config.toml
n_layer = 15
d_mlp = 768
norm_place = "pre"
attn_scale = 0.177
tie_embeddings = true
parallel_block = false
init = "trunc"
init_std_down = 0.00658
optimizer = "muon_variant"
lr = 0.0111
lr_mult_o = 4.0
beta1 = 0.93
lr_head = 0.00558
decay_fraction = 0.78
steps = 4458
MLP neurons of a small language model. Each row is named by its layer, matrix (up: input weights; down: output weights) and neuron, and shows model dimensions 16-111. Each number is 500 + 25 x the weight over its row's rms, rounded and kept within 0 to 999. Numbers have three digits each.
Before each neuron's rows, "fires in" lists the words (lower case) most often at its 100 highest values on Wikipedia text that the model never trained on; "fires on" lists the tokens most often at its 100 highest values on Wikipedia text that the model never trained on. A number after a token or word is its count.

fires in: "the" 66, "they" 8
fires on: " the" 70, "ul" 5
L12.up360:544485499489502499534491495545479528526439552505492513516507537477560494473507461527540466496484505482507511509490501488480460493503533547482480467495502520497501485491471492547540540452474530490498521480529500488464480496495440507513478485513507528529504503479493490496515490495464455514
L12.down360:539501471492506498513511505493462530527511462495570470526513477510488526552509503486550483507480507523514504520512478534472494497475513500493530452502484473489469536487493492461474506444523515496467540498482507547417508474538475457448525473458511502471549500481458471512525491496486517491

fires in: "is" 47, "are" 7, "america" 4, "american" 4, "as" 4
fires on: " is" 47, "ic" 20, " are" 7, "k" 4, "oc" 4, " as" 4
L7.up673:452488496499521497446488507537495560492453507499521511527542504478506500546484513507526521483489521496476476532479547536507524549483486523468478517513495489504489517488535518516488515492531487502500474523483485490474531517487499494529537506519503540511511507556454504524514512480475486506
L7.down673:488515489501501509517483482533495556479527516495505505503539518509510518516507467477534516498464480489493505564484499498475505518494504507541466514522495532474512467487464526519492491542497512545505509475463461507479466494464508541508517540499475523484460473530479472536525454464553468506

fires in: "into" 18, "make" 14, "according" 7, "on" 6, "like" 6, "made" 4
fires on: "e" 35, "o" 19, "ing" 14, " on" 6, "it" 6, "ed" 4
L7.up83:462512509499475516492528508467497523510512523483474528514493500486509507497529483507488497489525473530481502495482510515498507495496480530452540478485532555489544483483448518498516536506458490521494486529494495463514500510511494520523535526502514471544479498524471462521467543483498500471
L7.down83:576506485535530484508514532509505506523528478536512469525548506532515445465481522484494532517494491518489488508483545487501508508508510492503478533494529450509511503527500482520492487505498485497522495534513527547504523511518500543476501497450504470505481523516493470480546530513527494507

fires in: "early" 16, "species" 9, "known" 8, "family" 7, "scientific" 5, "born" 5
fires on: "n" 23, "ly" 17, "il" 10, "ies" 9, "er" 7, "if" 5
L9.up34:503494516482537529543501502534517494500451509479478445498515468500528485446503490488496501522472487523501512495483463514531494472483504483521500502510474500481551544526489475512519473492471545499501538523536532527507502511476532472526507466498523548523478448520482507502515510500535508481
L9.down34:531484501485498490501507510454449519481523487475517503498492520458489455492525480477508492469557529513541456504525460510491495533497475542475506475445501521492508483454498505484484502474508484461485537498450483499485532484474486457497515510557517440543509520521519519486510463498510497479

fires in: "who" 24, "which" 13, "international" 10, "character" 7, "general" 6, "it" 5
fires on: "o" 28, "ich" 13, "er" 12, "ation" 10, "ac" 7, "at" 5
L4.up102:514512483465515521499550528480506511520467494529479529512515539513498508516514542484528423525513535537525527501511484496539526511462498485500498458476515474514497524474526502562503492497517473507542516476488458486491525473520497527463500488465484484492548526453504487481465500460501485451
L4.down102:490499513478495532513493527524544481492503494486473491529543468524501483459494505497519553445549500493460500521508499481513499529549546464486511502483435501489506507495468488516549508461543512535499496520522464491503549512480533504475530492490488528493485503478532490495481493539493517511

fires in: "many" 18, "these" 13, "three" 13, "two" 10, "second" 9, "several" 8
fires on: "y" 18, "e" 18, "se" 13, "o" 10, "d" 9, "al" 8
L8.up372:512487532508499522563520502528499471516455494512489515518522498500512576514511502486536482499485461513492478511516472527475493480520550481527531446473470490463508512512506487512489492478467530508480550496504462533481491513536515524472494504472526506520488465524465456495476481491449505544
L8.down372:518498485519510551543508500541462497498458497502539487531511507471557544490467475524545492501492472509514505475501514566502518560500445504492524516531519474483541511542460527509531513524509526509493493516503486495483449487500512502498523500526484596488485486472498504498510524480497498545

fires in: "many" 27, "four" 12, "several" 10, "any" 7, "various" 6, "some" 6
fires on: "y" 36, "our" 16, "s" 11, "al" 10, "e" 6
L7.up585:530471465503516521520537511501492502512478457518521516479461525474518511516498525485462452544480460528434512511503475511507492532505523475559498481519471482492520500514487469546494499465479513492507505532525463468491471509547527484478498498475546520512531516474511516478480536490506495480
L7.down585:476494483472537571496453494514538520518474522509519527487489454499543496494504522485462458518529510446474484510490520530507531503542501465493520467503518480487532530492498519494514459516450512542506533449496467474487516485508481509512505526506482549471496469507507499505467490525463500467

fires in: "it" 18, "season" 18, "which" 17, "what" 9, "who" 8, "team" 6
fires on: "ich" 17, " se" 17, "e" 15, "t" 13, " it" 9, "at" 9
L12.up540:486479514501569539489500522502508497531498466527491524525504543539506516476526521520522493486524530509485501523494514477491524474503531493523484471551509471489486513484496510490475528506530492495502510515497484431499489489513491500541527504448490522523486526485527466511451508503508496472
L12.down540:479507508470520480501437538517499518497499496499451535503498497543548455501476504518482475464504465482540533469462507479499491506534495493480450493517463491540490511488505475532531489497477493517478531491522498495468496496491560483555485496482462518527485489504515514472489473443485493448

fires in: "released" 18, "little" 9, "release" 9, "of" 8, "los" 6
fires on: "le" 36, "os" 30, "it" 14, " of" 8, "ter" 4
L4.up736:483520506466508503512539456441477556494492457518416485538459518493481453539515493538480496490462497497522482503458518501514549490531478504458499548545477497522485508524507462474477498504495490524501482487521470527534503504540496526552505486461489506493524478491472481531536488529505516510
L4.down736:497479504515469481493514485531474493525518515547510508527461524494526472523517480516477515497464521515548512483531524492533486460475489537507509489517551496465536504519431495497501487559530527495508485470538479483516517505477488555522511520466523483491494541515499537480478498542476501536

fires in: "the" 68, "cm" 9, "km" 8
fires on: " the" 71, "m" 26
L4.up442:485533489524500496506491476490493461470444550518497449500530498481488530521516492564498531500456491526480497493503491494509502491477520488508513469522463514517508486521530486502558505473489475502461518510546476529478521506481488484479463531467459515530483491506438520462515485502480496503
L4.down442:543465498509467515457500503528491500511510523475566449462503501543556458571504519510544531525461528553474491516507514516520478504513493483504519461489513475512468520510472499482523481505516494473490509533507514490484502515578511501480524487514493561507505469476519459498496503501479500492

fires in: "which" 23, "who" 20, "while" 9, "knowledge" 6
fires on: " wh" 57, "if" 8, "l" 6, "t" 6
L5.up412:512511489571548503498505519478499525492498516492500488517503473474516503524497551507501486507479474510506465520442500524461517478455471519501487537466505517555508486484486521511519457484471520492495545529505481475513495473495442510518488457536493517509523513461520479453491518561499505513
L5.down412:536484507538505482478455518481520490495500483512543502476515520554549484493529520488523483531503531498521504478441495517477501529516486527525489493509489456522475495465532508507480537515519496452496502484517555473489534535492515544550465498501489496483482467480462522533522515519491509504

fires in: "against" 19, "by" 17, "of" 15, "with" 15, "not" 7, "to" 6
fires on: "st" 19, " by" 17, " with" 16, " of" 15, "ot" 9, " to" 6
L8.up635:475518524498500486476496509493484567506507499510533513459535546492510509491493465492465511493484520500510519567495526495515563455477469502526490491535508489513531511489509473451545522489476502494501498497516508526477503430461470520542495525497505496514503491529459491475510499537463473458
L8.down635:521506484522524475494495472499508543466464522516573473511511531513559483494474481478466504467482529512464477493496489468523553514512507519542492475542472529541495510523477471510505524520521512463480473476510492540483535535468526513551471489493520482533510502503480519482506501528468464496

fires in: "on" 76, "one" 14, "only" 7
fires on: " on" 98
L8.up536:507485529510482491511459500503466496496525480458501522501487562492510481505481499502463481549506510513500502491490524490488497506513489478523487491485500542522531501465494514516515475512527489530501521486474538529500481498500449482495538522466527500523519543458478490539482483508490545474
L8.down536:511494503507515520457490497473555547489560531483531443496505503530503491470544511503474532488490467492464491489496504501485515516495493523500512476544526470505522512509479519524488492518499489490520493524515539496545502491506532537501539488518556498552493488476512514500493538521497540514

fires in: "february" 19, "january" 10, "august" 7, "july" 7, "april" 6, "released" 4
fires on: "r" 26, " J" 15, " A" 14, " m" 8, "em" 5, "ol" 5
L11.up257:487540504475468481494502512504489514484498540474524520514498495502525481531511480466487514486472517492501493469487466522499501509500505484519527489468466509455536509538500527468471519496487478474511500528513463496473484522510501483487468513514501495550498493514516493472507493509500518472
L11.down257:520539482492544544504506508490511508485474505497519504495477511471526499471517472485512493511481532524506457548505473470499509491493503523469462480479468470479522499483512496513501508496558517520539479494504506491504495485519520466471538455485501511497485486516479473470482529518514506487

fires in: "a" 41, "to" 14
fires on: " a" 78, " to" 14
L12.up260:513534516529498482505438524483497527525520438516465485491564490514502486541492468506494496505501484503493505542524554473508532491517487530543472478524514482443493495549515503481496540481495508466542501490519530505462477512467504537510495513511507501517495513537496488510515525501450440489
L12.down260:498527520529503439493487438503488500496544470517459468469487519527499530513499485487521481514474542464513526535498515506558581490484520526503457478522498497485505460496515492539547499495472497494522508513505530492491480520491506470546523449514494495488490520535500464472454501509499489493

fires in: "of" 31, "central" 16, "and" 13
fires on: " of" 31, "al" 18, "l" 15, " and" 13
L5.up215:497490494503549485481460450487517491535507505522506480512509497469500459496500473503502487523492508456533494482476458494469477472482518487489463517502481482477524505514479446491477494445538516508472449502518522494518516544493517502503423503527572475529519495517480507489481486495501504512
L5.down215:465484455519496525493487550519515490508473495474549470517511536473515563516481521464477466507505479564491517500536499493474540526497461466496519498472494499525477515443486510487497511521542520509529487522512509460531521459488479481582475476514493498482502506485504489482540487500499502493

fires in: "of" 50, "called" 6, "province" 4, "and" 4, "currently" 4, "beach" 4
fires on: " of" 57, " c" 21, "ing" 5, "in" 4, " and" 4, "h" 4
L7.up640:468506530507507477467497486506482507497512537482508501502491436464501511498480470468472458539523465455505536531504545519489483500492443517486451481484507482488550519497488499489509543482549502520494492515519497515491532516485531493530538508498471493507503439494510512486479493502464444519
L7.down640:500503470493497459506475514521517497527504538484505496496510485514545487562482498500489468467497495468495549501530520491485525453518469466485501446505534499497472494486497467485479520482490509499483492499521546439499544519520532540549489505523481494513502473475527490538472490513488504527

fires in: "the" 18, "john" 17, "than" 9, "johnson" 5, "ancient" 4
fires on: "h" 28, " the" 25, " th" 24, "ian" 8, "ent" 4, "an" 4
L8.up718:483510518506537481481485499565501505530506507526480516526503516450473492465526500498529473516471488510475499537491532509505439522558499504483499464514476509511473495492497456500514483500552532521497541509494501524462497456504515515492500500504499513525504507460489511527512441493464508494
L8.down718:495484479497426540485494490525510562527456467516495514496493477512508515518529534513496474481483498537511447538490520521492486533480517482531567518550525509535468480507521527500480527502516503496515494485496473527499465493551525490531515480498532510504505490491490485463511504456474492533

fires in: "three" 25, "many" 16, "four" 14, "five" 12, "two" 11, "several" 7
fires on: "e" 27, "y" 18, "our" 17, "ive" 12, "o" 11, "al" 7
L7.up525:515477472503506514527507460520468494510481468506525526494517485459520531520508509510487434494497471498467497511516444541490495522498503465495477461472482506509492589509454523488501482449458522499508545496450506462505443473520492495467517455459554541524505482519534515508522475498502519504
L7.down525:515456472482490508494495478477486527506474491490532501483515503469512511517513509489472514513553495492469530502467562535503519439495484457496527509536541466487544529484458508517537534501486533532494517492506492506470487451537502513527503495538541530480504477495511503473456480500489457510

fires in: "which" 40, "with" 21, "that" 14, "and" 11, "although" 9
fires on: "ich" 41, " with" 23, " that" 14, " and" 11, "gh" 10
L7.up611:479483491497494470467527498475464466514491507488492520463507517490537496473538486499485458495451518511516555518482526492497526489444498501480487475511482490529497510477479507498501472513521475481511493526507502484478490441533525531497489460481488498502500504452450507508487528495494526458
L7.down611:479457440526519480487489514483488497505478506516477496494507509488530485493500494460513484469544485524509509521488520488536501530545566496533498448539518511501501584524510481513455492479555511442520459486533522500490498498470491511500503490510495507504524499522493491501456499584523447486

fires in: "it" 39, "species" 17, "international" 7, "term" 5, "album" 4, "italy" 4
fires on: "t" 49, "ies" 17, "ation" 15, "m" 7, "e" 4, "um" 4
L8.up414:464470449507498513484483575439525489495499496452489494543487471496529500502487536469536501506535486507484470509470493478551517529453484547514504457504496483525486502521531500506521487500515508485501504467484488498465553501506489475548539475490477529493485539514494516547516527526535497487
L8.down414:507484471520527495478493493446502508503508476529536502503501486517483501512489491534540468521500529496518534513482502508509508491468533531480419484520481499502519523492520542530525492536504465488483476491480438517431512483524483533509480472531470470536524501511499491552497500484475533528

fires in: "july" 22, "january" 18, "years" 9, "yes" 8, "june" 7, "year" 5
fires on: " J" 50, " Y" 20, " y" 14, "e" 4, "p" 4, "ol" 4
L11.up664:494550522486510500492481489515531503527524462456479485526530489479499532531503534500499536446488486486459493479515448473483533530513496528497505476481532504468537481441501502487515507458542493449523495520490511537469462536500522492512504500495494524531495499562539495472491471544482497491
L11.down664:458520493519501480447530511512472527534504501503479480549459525454535553512514517493535505508508472489506480492543509447477544493498515478472488476520506469512482482472478507511508513460536488459534510507524477510473490518486519497516543532511498466491489521511493510548520528540454485497

fires in: "one" 26, "two" 10, "many" 6, "incumbent" 4, "ancient" 4
fires on: "e" 31, "i" 22, "o" 22, "y" 7, "um" 4, "c" 4
L7.up472:510513489499509468549524549515481474528489519526478495508525505527543525501539485516534545534501483524482514459518457550497479477487527507516496475473483459511491461453502520493456483485507490494527513462480504474484526502514523491481471487463504565511516462525478496517478509515477510515
L7.down472:520486504485517539532496514534490522502532517500510538523509468507502494485495485511478519472501508505525458558539514510462487545501490475464486487542544481497483485522458455492527501486480516456479481534492486495515485521509505505502491491529493512501495523531484552505490454504546537510

fires in: "a" 35, "he" 7, "addition" 6, "they" 4
fires on: " a" 57, " b" 13, " le" 8, " he" 8, "e" 6, "y" 4
L5.up592:532488501514497509495483518456525544509484453550490508508534515513563482522528476492527467506500563456500473494498495474521512516467516497542484468486502497487496525455460460531515503511484518507464479498517490492505495519482546515492511477495489474453536530505502476495478530470512530518
L5.down592:510504499537473558463486509486578555525552496491469517487497515501495490511488459520506484507508529476453490489506494453491489467524479482491477454527491521485492465473482507483495545472473496497509446490487509523528550508499501475521568474531520495476484507495508471493480536500500499468

fires in: "or" 31, "a" 10, "original" 5, "organization" 4, "age" 4
fires on: " or" 53, " a" 31, "it" 4
L7.up481:513518539525551489454509515508554498491546484488484548518523500477511491568526481533476471490468496485501472535467559513487523544467549526516481459472475524469449531535555481516533507449534500471490484500501497457500510507490507506509515478537488503513500529513519528530475530555484488448
L7.down481:539536517501483409474510481508493525512508452508484505519483544538488508501496483518508457502499490451495487500467543481503498506501523493489456481530470491463533501503528520499514511469505472514509479488532509461526478522511510513491483559524476487499496523499498537497426494521499503464

fires in: "which" 30, "that" 26, "who" 20, "it" 10
fires on: "ich" 30, " that" 26, "o" 21, " it" 12, "he" 6
L9.up460:487494475480546550486533489492478499449504484536483501484526537526519524444524511489529496486533531509501517468446509533540522518451502502466479525510496526534490485517506528504500517453503461490510503473507422491491474478500508482447517499516466519474498505497501502462514539497501508468
L9.down460:504472458467497499540519539511537490479522510497485494487507510462536497540510513576462481507526474474479461498494492479518491494506526500496455459470547475470462504480513531509529514528533523504505470535541530491491540496490517500549510483460488504544485501451502483494490525494515508468

fires in: "it" 16, "time" 14, "home" 11, "album" 6, "alongside" 4, "what" 4
fires on: "om" 14, "im" 14, "t" 14, "id" 7, "um" 6, "it" 5
L8.up227:536446500501519551458484581492451491487489490483497479510538536538485456463504521516513506446493477492496517503493481474486477487537508525524536475479510530521536486536522507505498483521535535499471514462484462509484482504468472523528498480515481536447489536522505509491501511593467534472
L8.down227:514498494524524527492488490468486531480506498539493480497501472486522520533530543510499521546531517462504488458510520512525506480510528476498509549530511476530493489517502523476490474493523461471520535475495462513511475501485517546503517500497482482532453521541522477502469490500495490490

fires in: "many" 21, "several" 9, "more" 9, "this" 8, "that" 6
fires on: "y" 23, "al" 14, "ore" 10, "is" 8, " that" 6
L9.up219:493450456529494535473523517518489485472498461491521513495476488502528540528489504526490510542506490481500519544466487519497484556464492521519478481504469526485505555518470505498516480456507519477507465468442476517481490508428513544496500442518519527477478520500484506521469527535480521490
L9.down219:525535518499497513499468510487526558540491524489555499482529477520505514540483520519502466523500493502462557491478526507511502501487509513481504513524510470501515504506470492502536467511485512516485509482499482458537469464511501529531506544508510517494504458514496546478457541482471469501

fires in: "with" 37, "as" 8, "in" 6, "into" 4
fires on: " with" 39, " as" 7, "ol" 6, "f" 6, " in" 6, "o" 6
L12.up582:502515488468521559469500507479519522516496497475502504529441460514547474500518476469520551493467474480522489532516527555482540494489485508492481500480487498499471503521467523486481509494543488502484544550548518500476476474500480472519524516475518492512494516504489526487468494542513518501
L12.down582:480505541487498516452494474479506476495536502460523436484467502517486525487543485503500542473511476530535501481495492505496510532534514499547495497511478496523543506475488556528527521520494494471518514486513495505494507488527486517529523518518507514494498487566500494475482508555503499452

fires in: "that" 25, "to" 24, "would" 6, "which" 5
fires on: " to" 26, " that" 25, " c" 8, "i" 7, "ld" 7
L8.up366:497494514476479527488477509507504486504485482482516483499550549472503509523523486495456503518473474475501554510507542507523528479509481493540482477483505509472531478555519530438501512459510494487506505519537512474477527491507521534494534500486456475486530479470471514515510512568502464524
L8.down366:491562548472523467483487487498459517484487542540478462509491499505528517525483477503529525536552505465510474499544527491508451527566495481513500502531516444517504522485471486524510513501518493502541488501507447500507503495485486494522508511469525508499472456483535494446526518499488493471

fires in: "for" 45, "after" 15, "performance" 7, "of" 5
fires on: " for" 47, "or" 24, "ter" 19, " of" 5
L5.up717:498511503528510473498506470489487543543467481531488457518489537436505481496485526502531485493520489502533480519477470527522491496479477511477534467491478504518493530512459495474527490484509484524464505502499494491462527489467505482512509489511481550478503497509442491427483506533467516460
L5.down717:494492441537509487429542494520516529522447475515531504463467504502561505490503487472532476507488496535491496506524467503515516528528492497519515478519507501529498493475484506524480548495539460504524458482452485475508524488511503495481503505515509502523538488510513507492490501509497493504

fires in: "species" 24, "website" 10, "details" 6, "authority" 6, "synonyms" 5, "genus" 5
fires on: "ies" 24, "et" 16, "s" 13, "ity" 8, "us" 6
L11.up396:509519484493529480479473568507464463507487475541477520529495499499494501499480485499541518482496488521505513543483484525462548527478479485484499482475511523494528515502493488500495486451528482507525469471528500504506508500490497511501462511480480530510468533475477414506468520488463544459
L11.down396:519491496482518521515509506513491485503496514531481471502473532487523460455520494479490501521500497474465531474447533548511532492501522533457505519489497534514506520550467465486446444502516497510499468497448462502508487540487507492522529507516539484546483481516528467506497492521494511539

fires in: "2021" 14, "2023" 11, "2024" 9, "2022" 9, "2025" 7, "details" 6
fires on: "2" 54, "a" 8, "i" 7, "0" 6, "r" 5, "1" 4
L8.up317:528499488466533495497505528497515518538508498504480509501512474517541568498486495512513519501501501508484483459499479487499507505521495532483487431481477542542448513472496535518489539509557445512502522507463475474518499506495506487467567506489522507503490541479472501532470503517461534497
L8.down317:538471508434463525477473545490509465532516519484482465486529459478516474497506507481538485458485495513468524533546494515532540531467495466505521516473502500493484498476486472491540500505466487486514531497503515476500539502446477489505483510477486515516523427452495513457518517473500476489

fires in: "one" 27, "second" 20, "third" 10, "three" 9, "four" 5, "two" 5
fires on: "e" 37, "d" 30, "our" 8, "o" 5, "ent" 4
L9.up20:492480507497484535467509479506443442523483469458492500498497515487504492491513520480535502473569533481521462503551477533514519518496534501500512474531508461476498503475469492495520471518524520502517513482486497501451478502499536526515490491516521515508516479545470503505498514512512486528
L9.down20:519476486511518513496493515578452551545517507507496535464510492518438501474490515466470433512507444529485467502457568507492493516506504530492496480485486499518510549503495482471480497500508506557497495516487484542546495461498497530501472525530529508486474476512536478515496461483493523506

fires in: "had" 27, "would" 15, "could" 14, "avenue" 6
fires on: "ld" 33, "ad" 28, "en" 10, "ly" 9, "il" 7
L5.up79:485526508509507481492484538528502553560512455500530490515505477463496525491480492522496495452484528518497510474527484508485520506481515499544450513479545455523496465506520508462465481476524481480522525546501483484478532491508530492492444486501558533493476483488492472482506475462498442485
L5.down79:512502532519539456501463500550522532497449516496521516510526528476494507511519523466588526498497491458538485465498488465504485481508509458477497491503529467498517509456483502509505496489524512477472483495499504503507487504505515513533525522519485510519535531406483469518470498492470540501

fires in: "has" 53, "he" 18, "not" 9, "had" 5, "you" 4
fires on: "as" 54, " He" 14, "ot" 9, "e" 8, "ad" 5, "ou" 4
L7.up553:491494538487489500510501561505533542515488483514475501513544555447495487513477514511547468462495491471504538503474495490535517525461463448504477531465508522494509528462480491478484515454501498494496454517546488500511487491490477499486537497484495530496478460478465482472492511527427515457
L7.down553:494478510507519493488446510503527516506493501525537462439489523516527512519507494494525485467533550489486513566517477536485485561536495500520431491530509540534487475484487510507485507490513508527518496480492501509506477472458467509516539499482481495506481451468545503510509542476506481430

fires in: "league" 23, "competition" 9, "route" 6, "election" 5, "traditional" 4, "place" 4
fires on: "ue" 23, "ion" 19, "e" 16, "o" 11, "it" 7
L4.up90:477483468522518497524480516531456481485520529477483497500482474465529533510511472509514488504531522509552473534548502509518495531477467452494502528471447418512498494518525494528540463493523470506501520479486492541516501525511489487522462488505504482480500538484483538521513507466468492518
L4.down90:460493522535503432518517510508472504484479498540522489520479528521488503486464519525528535497571496549493532525496510462497504505557452532508522524512532506493491514510463485479492535527516503542489492462498477478478483504465524487481510520534470492467510497465545507511511482540481469500

fires in: "of" 37, "about" 14, "in" 6, "during" 6, "with" 5
fires on: " of" 43, "t" 16, "ar" 8, " In" 8, "s" 6, "ing" 6
L7.up526:494504508499500481402499462485456526454513463528480532500507498508530515501525500519506493523501503532483490487526531480514537514487472535471505468467508555497535555481483476490539478477502502498520499505488483519481477484481508538520501504471519464518499501556511500534503506513500537493
L7.down526:474490494490519515460498499482493515524495548500462492501524489512468476528501497504550485485462538477516525503556497483506550525522494474521493481545511473547468517501532482496515519467504475468506482567529496523497500532511529513535535470485525501518549459528475519507523496499486523465

fires in: "is" 36, "according" 5, "although" 5, "thought" 4
fires on: " is" 36, " f" 21, "gh" 12, "ic" 9, "ing" 9
L12.up93:435469498484516485525516462521487524510482508449471523508533494476500518538493512472502523514501515515519528533444494499509472478521472548491483482477467515522501514519457518512515537539519483487525477497522524512536518505559511487484492513522468495525506514497508507514518525462514510527
L12.down93:506478512544559477516460510482475515523499473493524497539498494521500463444485502486476470485470508487520522485527506458480489520524509513506498492553524555506477493487520541476505509518493505506515511490528468531425491463468490526486513489547470516500475499475477525463506481501495482487

fires in: "had" 27, "would" 12, "will" 7, "having" 7, "subsequently" 5
fires on: "ad" 27, "ly" 21, "ld" 18, "ing" 9, "ill" 7, "ter" 5
L7.up319:476498494441547449498504522499508542501500481528519512469543475474503531506511512522513505501463541481518533495524525487520459488490449529505456541497505506497520508488475485481479503465461520524521479539440532512497488508479522494486493493476553521503517500515530473507535504495479469504
L7.down319:520491516451482485488493533524494550505487515515514464509525491537495489481524535496497501484474510519455499526508527498498490519491463479482522512536541490525513425465497491525497539501572487481520497456549505477539488500475483533510511509509476507457518526476499470510530512542475493437

fires in: "1" 29, "0" 12, "2" 10, "3" 5
fires on: "1" 30, "0" 30, "2" 27, "3" 6
L3.up660:569558507475525521466497501489477470485481506520484529530488507471471503487476525507489548428569516481535491461491487486515468484490505459485439534483536522499516544501521479511493512459504487471478530443461523470546513544503509469538492520528507486479482549504487492521521483512504520536
L3.down660:529514491517522522475471488502481474520498527480470522489548507474520517504470483486465502517508450446510501501509504451451417511509481525493482496530497492500464513495458570499520505512473455523508487519489475521524465533527475499524508540436513540526500492525519503509443463451517505522

fires in: "he" 61, "international" 12, "national" 5, "nation" 4
fires on: " He" 36, " he" 27, "ation" 21, "e" 6, "20" 5
L8.up602:477476513454483491530514561515488472492498530499494502478492499495505508489502534524516498480510563485480474551464543478476469483479477475561487472466533494529527514549476495520492503511513502486513531514490451503466482465490515521466491478449483471513527465488518531470472496509509513492
L8.down602:481476515490559520470467483508521521503534499495511491464556500482470514455506508493526488488516539466469487535473513467538555492503484498505495458492473492513483471494507501554444485455456456501509491539518491495500494457532449532491565510541506512514473478496531497477484459495464515507

fires in: "and" 60, "of" 28, "with" 8
fires on: " and" 60, " of" 28, " with" 10
L7.up688:509543501526527491502552475500506470484493490471508537528504561517533483518463468495504458470499455475505487526519522493518546478480433488477523491495493514493463515530481485439481483493570503518498524535506477474497492495484528534513489474509462516541516491474505494499485501510480498506
L7.down688:454493537507490476466527521495523528581529471505519477489481529528512481490515516436496522454514507492500500533513500517520540486499505513506510499531451510507483494509511473494485549513519503463478501505528526494501524511518470520574497513478482480499509461535489483507463470549485445508

fires in: "team" 18, "could" 14, "would" 12, "to" 6, "should" 4, "teams" 4
fires on: "e" 39, "ld" 35, " to" 11, "ate" 6
L3.up474:518521538550478522497520490536501507503532462531516533508523524508526502486535510485532511521526485496499505516529556510480455540477439500540490473488500503499522509491518463494489524515495484505531452508460550514509517464496509521527529479573458486495511496506496533487487469492521517527
L3.down474:497528508452514454471478476492550532523501513522542467471479479532528453490494534486546503522510500454475512507511495509525515543497509505532474533495514467511508485448563535481489487479544451517487508516534509516500489506516520514499527530540506491460444501497524485490522514502479534465

fires in: "between" 32, "both" 15, "three" 8, "however" 7
fires on: "h" 35, "en" 33, "e" 8, "ver" 8, "ar" 4
L4.up420:520501481520548471501477494467485490510506499521511491495493526483492455483513467483548511509473503485493465472503444521480503537522495554533525488517497518491485536547458483483487473475462453552508523502487514508466537471522493500530476523512482554491481525490511480481447486528479537457
L4.down420:523502500516495520461543471496476483510506490505511503508514499550565516481512529514506437483532500509513497482523467480513498523494491492501446504483455500491510502500491451504530466482497522488498498497517525477520464485491494510482493490524479478501489491487483551490532487505475476518

fires in: "which" 33, "who" 21, "while" 9, "major" 4, "detroit" 4
fires on: " wh" 68, "j" 11, "et" 8, "ent" 4
L3.up417:500511497524537528478502514451485503532494509510469512518536507542537469532528503493471500526477435510533482535524461475503517520506470492520504504523499464495520433522497517480498519495542475466523531545477474469533527458519508496533507479478511487470512472519475505509464495496529574516
L3.down417:489504547555464474503476518532486522470497513496553473496506517517501479506538507511492471542500515476485526495523510466509561491487511491499497529534478452543518461440501551485481492534462523520508525500538555489497538457467460521477511524477474515517515498489468525505517510500550495516

fires in: "2024" 14, "2021" 13, "2023" 11, "2022" 10, "2025" 8, "25" 6
fires on: "2" 82, "un" 11
L7.up710:539500488488523525498502498472472450516468509542500500510504495527479525457521493490504526502515519469519521479519449500516481494484527505516442492449526530540550524536468541529495463495527538494512486521451500537512540504466448469515568482479524508484455460493456481505494541514465470485
L7.down710:494523454456538516498512519454510518504516488506500480535468469483557460493431463481513541463467495489492477481508528500493453459474494481480523493518476511497489543484486517484516473471512509499494544494498533518513513494501498453468465512484502450504507462514480481483526500459507502528

fires in: "of" 82, "for" 7, "office" 4
fires on: " of" 92, " for" 8
L5.up488:485490503467469462490516489497499520507500420514501534529511552471496505515475469522491462471540482520539491474523518478506501471520470523517528468502498511562517523486482498523496494472512474549522509518494467489443484506497507478558515504458531486512523487489486504532491474518457542498
L5.down488:487498507535495463467542494498536589511509495522568492500529510514497492489497562494462485492496514504538510474497511497521502496506459517513509495559559511559513474500475468464498500535504480528477488520523498518529506527488531507525519530479530501531534515487515543515496491483493510518